config = dict(
    n_head=11,
    n_kv_head=11,
    positions='learned+rope',
    rope_fraction=1.0,
    attn_scale=0.125,
    bias='all',
    init='normal',
    optimizer='muon_variant',
    batch_tokens=131072,
)
MLP neurons of a small language model. Each row is named by its layer, matrix (up: input weights) and neuron, and shows model dimensions 416-511. Each number is 500 + 25 x the weight over its row's rms, rounded and kept within 0 to 999. Numbers have three digits each.
Before each neuron's rows, "fires on" lists the tokens most often at its 100 highest values on Wikipedia text that the model never trained on.

fires on: " century", "3", " year", " years", "6", "5"
L2.up807:514521457513511486491500499520484527481516505506523503517519494488529509497454504476511515502478477483489454496527504481482494504488490414576455524537472493486453520501506531491488472497547521529444458460515512520512491511485509513520485487455483562482470533504491500485485497532530515495

fires on: "–", " at", " World", "á", " V", " Q"
L2.up1301:532508472536515484514456496514484452511513485505509526516488501497492503501525476487518482527531492516472533515547524516484489481494494525483491543496444539483468485497515495509507458451517487517477480512509493493516463499526510478479525463509474467494483500481514505549512496472508533473

fires on: ".\n\n", "-"
L2.up2403:476482488543487483516483499496483471500496527492506529515493534473494500517472520511520480523495450467488513558515507493477523512486529477486482486524488458521477527478498564487502521486502491522520492490502432495534489502519491469505463509545493523491488554526485485513480565537469484531

fires on: " S", "t", " in", " for"
L2.up846:492483538498505486493499472481507520497518509495492487471488477479492556505514506521445503489526435528484489514496522501478492526489484493529523497539488528510533479462516517551516506509494520485509499478493489531478511453545525465519474476481498541529519503519481491517506542514501443507

fires on: " and", "-", "'s", "ri", "sh", "ich"
L2.up1526:500502484512475517495512530477497468520494520471501479507508518488534508475492533456517497502501468534525507465497472524500514503491471497494489493512512493505441537521480496490464530472462558543497534481471444525537502499545504483494504510458464470465516516503532490502491488505500499488

fires on: "w", "ay", "aw", " Mah", " Bay", " bank"
L2.up1378:495534494506500457520503452485500483502543493478519484476499534466492487455473513553494490487530499488567497509473492504500492467496509535489535511520516520455497500503480554544504499492467527512514476486485522461521467483517496507488543531504527481501495518498483506551497486500502517521

fires on: "am", " el", "er", "im", "ar", "al"
L2.up1135:515490478521468501551481499531432503498487519528494540488539525513506514493521480530537500498518505469491481509509461493498491529446509482475487520485508536532473507490500504499488512458485498498417502502502446544514501500510515529505493505466498504476514522486532516503507447475469521473

fires on: "en", "a", "ab", "it", "y", "I"
L2.up1161:525459490466519459509485484500537490498492527485544498554477548472494509493538474532508480493500505529472481523501532436531539482521512501522489502506505510507504489494512525447531480499490540512522502465494495531524490511490479490511498522548551498511519480493403533528483492529536457471

fires on: " of", " and", ",", "rit", "r"
L2.up921:507513473525467514507542505519453529503530469490448522461512457495471490482533525458528504516497517514464458517457460523484506494475478465510467491544481506479525519545488498499512489527464469529494491495487518509507495505497529436500529517513504541475525501499546489530521483482537523498

fires on: " |", "ig", "em", "b", "es", "ab"
L2.up1220:473497516535510487491445514515527576478452498536485503491494521519483545544509514494494521492541496483484523526476529464522543491449501511502503502531498517516510553498464527516499499475535483505475468487509521514503507516493471486521497460512503478524477515494513496469508523525524507480

fires on: "ing", "it", "y", " being"
L2.up1876:529497517517512494495454508455484496461480491565529507492511527500516541479451485525505462485527514529481471501518543503470506507550489470515507470491473467492460474513486517487512521509464448495469445512551488507493479451493521485469504478458474514454506494529492525474504550488522482505

fires on: "t", "l", ".", "k"
L2.up936:519502501496492483521458481538525545475529505489479536476477471522530488481525501505540433499507472482484450502518457483517480458500503508468516475489488510525500478498469517517460508514503532487497491517533473469503486497529478508456469524484461543498492525487495498493500516488503466487

fires on: " when", " before", " also", " if", " now", "on"
L2.up450:520487471461472516469514499552457504544507505504518535476478495500444486533521468501491515532469513459484478502530462487449525523526499529533558523550491531558503482505517497498474488513469472498520474492492482495520507481491507496515553478481502490471497552489507501514474512483502517511

fires on: " As", "As", "ra", "ast", "st", ".\n\n"
L2.up2148:496492483501483531487454527528520483528540457497523475501485503512529508548490516477500505470498480445503524525456527480503485545547480442482498493516502518514517495504528463455517508483537519504502503501499474486500493514495548503502485510507461496451485513482528531493483519508512516549

fires on: "B", "b", " br", "ab"
L2.up414:476479461491500502473510538529499526470497479533514458535457451521540502441485505526481513533519495463548451527516498513534496498523459475489483511472482505427531476457528523492520491535502507497493462489469499516509526479554505537446519525481484538531520486485495491459504507499492546520

fires on: ".", "on", "I", "J", "il"
L2.up1680:489503459500466508511507502527515513511517561502470462514522523479518513479527554463480545521512459482501543513521461451476498510472476489516501498477510529515487558476473539489498490511517531481505482494479507454512507500474504466494485546459498495547525457507539467529472488524491470482

fires on: " sp", " number", " by", " ind", " Sp", " Ind"
L2.up312:474483480481488514546473469546534519479465490540546466469484479515504454531520464496459501508533497515471521493528497483493476500508484539513442512510493489477523455526533496507461541503552481507506483498473475474519474487475545493474486488496498485456549497502523499501511496487527507533

fires on: " British", "ater", "olk", "i", " Kingdom"
L2.up336:474476530520453512505542489510465475501501516518488491509518489508499481481515473502492486503482477538489514481510516461521458499507521558477451471526495467479473510475512504510479458509507471455482480478493474518503484532479517487514495505554472537496514497523522539490532507416517522513

fires on: "s", "is", "en", "ers", "es"
L2.up462:403477506459513509488487491515477497492511488508513527526485505500496523499492545487523461519499503492445499521503428460506465476485536521504513507499493514490534490496464418455485504483540464465495532485505514533475513547495504511494497483462508477482570432532536446490499497510496484552

fires on: " en", "\n", "rat", " En", " go", "her"
L2.up1299:537482508519464499501492485513473477520443501452463491485464495503535499491495557466486472548491517497514446494527519505449524510511499465565530512464476520541506517494510517506512528482509508490461547522502452524487502496523459456520493451534472512515536498470514520495467505496514484519

fires on: "D", "ep", "z", "imming", "rom", "B"
L2.up2676:459485497527459441464461504517516525557501454528510510491496467546498515515505516493462492564450508478523493468455498469512533518514523500478497523521503473492481516472488459479481470474485521487499496524453507516500494482480519454462490499510519502544513519477489452501531440475502490504

fires on: "J", " Jul", "j", "iv", "ul", "uss"
L2.up2237:501502467450496502517592524491523517488500523466499481457523501469540505476470525525523545528452484531514539492470520500506554496538505479493509556470451516493487535492479487487521463517448526498478498530503521465500526508531504520492494496508503525499521461526529526502487516467466482534

fires on: "ing", " born", " by", " calling"
L2.up2633:569500482536488489535478501478508521505489529539516482558507490508481486424492492479515479492514513515505475490532488494480519505504486497451483515492509513497481533474454517489535522488526494510508542527480514511477528534482502483471489510483509519515520536504483474497559479462526514491

fires on: "ar", " Is", "r", "or", "ir"
L2.up929:495553511502465561501473484401505497506469525477522477538539514505505530504503511463534514479485481491512491479521500440494511531519424549457498504503462499498541510509533487504519444503402530524515499508479451483462473517476506449523491514466480499437515533482540508465521486493488504490

fires on: "0", " times", "1", ":"
L2.up1758:541489480518532518529510516501530478495479529526510487493517523499481484511497480456512545520544492504490498535492484533532466530465508519491460494524480530490539539499533507487546492480450507530454517545487512509491485532464476531486498483484456537477505459509516498494490535512529498462

fires on: " ", " All", " Young", "ga"
L2.up193:544463498475491514532467504497562514445475520473517536482505531469446509500456502505485536503497516510517530509531444492524531480538465474475540496478471482484453536499504498490504506533449497501514466493498508491493534494486513531475506488479488449458512454550539511548538472502454503522

fires on: " ", " t", "s", " |"
L2.up736:482466544488501443511489455504494538508548462486515486520488519520516490474528527516481475518543521511525483491489530451468526543454520526506493467521444497482505501499475487501512456477472510534519475479495539522511494530478479462517551525474514526479502551492457526498502452504479476491

fires on: "==\n", " Sp", "ated", " ==\n", " ob", " r"
L2.up262:521512480517453490465523488564515546482480505459509535452514498487485539454495484551470510486496495480518472497561452502543514478497418514520536514541540475541523528535539520477530495509491475479496445454436486554481529501463484495483518501504497464516526491453533514473487518493508531499

fires on: " as", " un", "–", "ra", " ×", " El"
L2.up1489:506561456491501498463514504489500502527541456489508523504466473488471541483470525464497493489500504489477482515509490495526507488473480512507457492534489520502478502500452498486467485509486510470481512495472545512536482494532483481495537514460473507506532472500529452516493538505499506494

fires on: " |", " in", " a", "en"
L2.up476:506550514451524577548516501501496509574453475516520534510483498498494496524440497472538505462535498466522534523473506521514508471487491559527511489509491472496519469469491525519495461477541501514509480518551521522481470486532505509521533510525492534478494475506511480486462483502505523505

fires on: ":", ".", "ink", "og", "0"
L2.up445:488469530496490557489493473445467504485509466574510516436507471487480538535532526496501496530514488515499486507504486508467502542478497487527521481523475527452492513460500519443494469497523538486501518471506511509495493487478511509496494511492500493516503523444488470527545479533459498460

fires on: "s", "i", " |", "os", ","
L2.up1164:493500507500454519458495515482489540469502482488511488487476476496569487524496508469507473509515471480506502470532502477497504510461516529496455489550484459545512479459452500498548471469483493490449493520525478489492487458526544502503498536518498487508511507524514521467481488492482487528

fires on: "ab", "b", "-b", "umb", "st"
L2.up788:505515514501449458457502483512534529495464455481512525487495530512457529517499555488490516489521512510509458523499474513496469508502490533552514506564505489513480529525464535428545509504488481527488521501453523479486500459510508481506502507530529465493502492478529498478515498514554518486

fires on: ",", " of", " New", " A"
L2.up2657:510507491528456507497507514496485466478478488504490475471509493515503464532529505486537516467512495502485522556464525476510470493506457511518443482524537545536519502487490518521473530441501482490541476463521483495465489518534564526496519543549494514471505498513546505488497525501497505502

fires on: " with", " and", " while", ".", " by"
L2.up451:462467483504470479524538493517496554536536489516522507510471569481528516469534466499484520513480486524532502455487489491502503487524485521478497466489439512500504476525462474479500482543541486473496512501454524476481522507521514479473477532511493467500522560459526478473467511519500518499

fires on: " \"", " end", "-", " out", "\""
L2.up1096:549504443503541493485490474487458485512514499463509521501517535501448540515536480542500511485506464474496474517495509543475520484491483460523475495497502499498489515493459518518532460516507463502514510480501474518475491482537497501503533493493487526507504471498484493456466488533492499513

fires on: "k", "ich", "ik", "ch", "h", " ch"
L2.up2065:506501464465523461522537495525503490502517505520533502504482470459504535518494488476498493489462474494520480491504464548503481530477461510469537466550468472517470497495504482517542505472518491478511496465474450467526482542521516494473489540492455484466460541531499518516488482478507508485

fires on: ",", " until", ";", " while", " order"
L2.up2160:530490476475491561518495507521464534494521518530527449504456495499499475518511496528496522512485509549459524507495510502503493463492475534542497526487468436499500539479503487478509525469477497497458511474456548534484516531515518525478478485513516497466563506476439532484441487538502557524

fires on: " it", " they", " he", " city", " them"
L2.up108:520478490425456496528531487485488512509487500515499503504510511552533449532509484499501477507503490500500491500471503491477460545505513481520548482528470520476525508500492474519458525444453497484460504517489470481466478507490458509446488481516507499519498506529511511513533536471514505461

fires on: " In", "am", "|", "In", "el", " On"
L2.up2329:528539487472512516470500491476475499510519456435490498492525475495491464531477495489507474519479497484525492512511536483519518543503496537489481486486494487504513454479483465554484493482466486524499512492496555515502487514516525505530463536518483520566507504499517507517495553488495526520

fires on: " while", " m", " by", " of", " via", "b"
L2.up2697:467510498554527534497501518516514505509495494486485472484468498493509523484466478468466478524545486506523523486509471508476506452502552473495460484539471512512496460491457527519487474497486457518508483521457533523508502478540479515494555524465473519451494517457532480502479456526485580536

fires on: "s", " land", "us", " of", " series", "ain"
L2.up510:556510520487547511537518493490468503478466504518513482480502479492502491462532455505458524575508540499521472480515434487464505525470529501506557527523516491522500422510470499505505532523498495465496497483446474500471475486491493503462522505520472494498471502496442525497489504479515499505

fires on: " all", " All", "+", " both", " as"
L2.up2112:504533494526454465511530524468512490522478483494525515518521489502487518470531480471570478511510508474545495531506489491497494511503475499491532503484488541517483512545501530454444502512552509437525501470483503484507452494470495509508486497474511507501566501456473510493498489510532528443

fires on: "n", " New", "==\n", "en", "pen", "os"
L2.up316:491480495540490484502528507492503517471523530494503463506503482524509471512468482498519500513473471438463465500489470545527532503519500554473499489487489485491481484512480523499472552529513545549508515500471472512497501499481483498554474511484528484519496504551482482484462505521498467541

fires on: "s", "em", "as", "m", " of"
L2.up1763:548478510572492505476564459534492489505489516477544562458543546491500519525508477507523537492503526466515490498440436495502488535482488521528478521553499483526471462435480456435508523485501533488486468470490491483488541497505479491502512455524528491499495484524530486479495488508473522522

fires on: "i", "u", "on", "ar", "a", "e"
L2.up96:476517464503484483495508496511483436524531483512476452470542472493507514515456533478505496510543478482534489529461494466461564506503505506540540508468451537504476504488495479492483516503482469516511477514520482501494482544490448486552531502467507503468518527474496512470543483519470545469

fires on: ".", "–", "9", "o", "b", " –"
L2.up1163:511491520474457495502519511471529520527523528502509550521501504489527501514482530475502496474483486481526511512466495562487498537535519504515486467542513476512528490539476458509473484494505465479510508529511526538478511504515471514523501525505541524526519495483474515478475445462481472470

fires on: "pl", " not", " expl", "erm", " ill"
L2.up911:494492493529531537498535502531488540500546497507469480507507518531516492487530540515489510483516563497488506485493500486526454496491506473504462491507499501486513474548525516515468458468480478459549514553485515476522489502465514521509479511467486514555504485468564490481499478517483537518

fires on: " |\n", "p", "ig", " disc", " Box"
L2.up719:463502478495482495498499462500521508497478552490477512479518507481505468476503486505522497504518511476527506467508494498506480493509522496508518540506509452490488484489561548462520482519483507479449510526490520458492499504486471570520464500503528481513503524480513517506495487507501500484

fires on: ".", " |", "et"
L2.up459:504523474493502463505515511497463543555523515487534522476475546483514562522487485484517489448505528450527496472472490547530500473496546504527514478517535501504538523496469491536479474492490538509511503500482549485525483512539513478509449508477523502496470510522493491505481491495450548470

fires on: " |", ",", ";", "in", " China"
L2.up2794:526463504466505532514473482463504479488495490542491520512469531535468511482508466478511506509489548531460528536550473490507494506477472464555504491509527486530490502499497480479502492475484490472463468513488456516535520505508520466488498526499515485497574497496516534513511532490505505508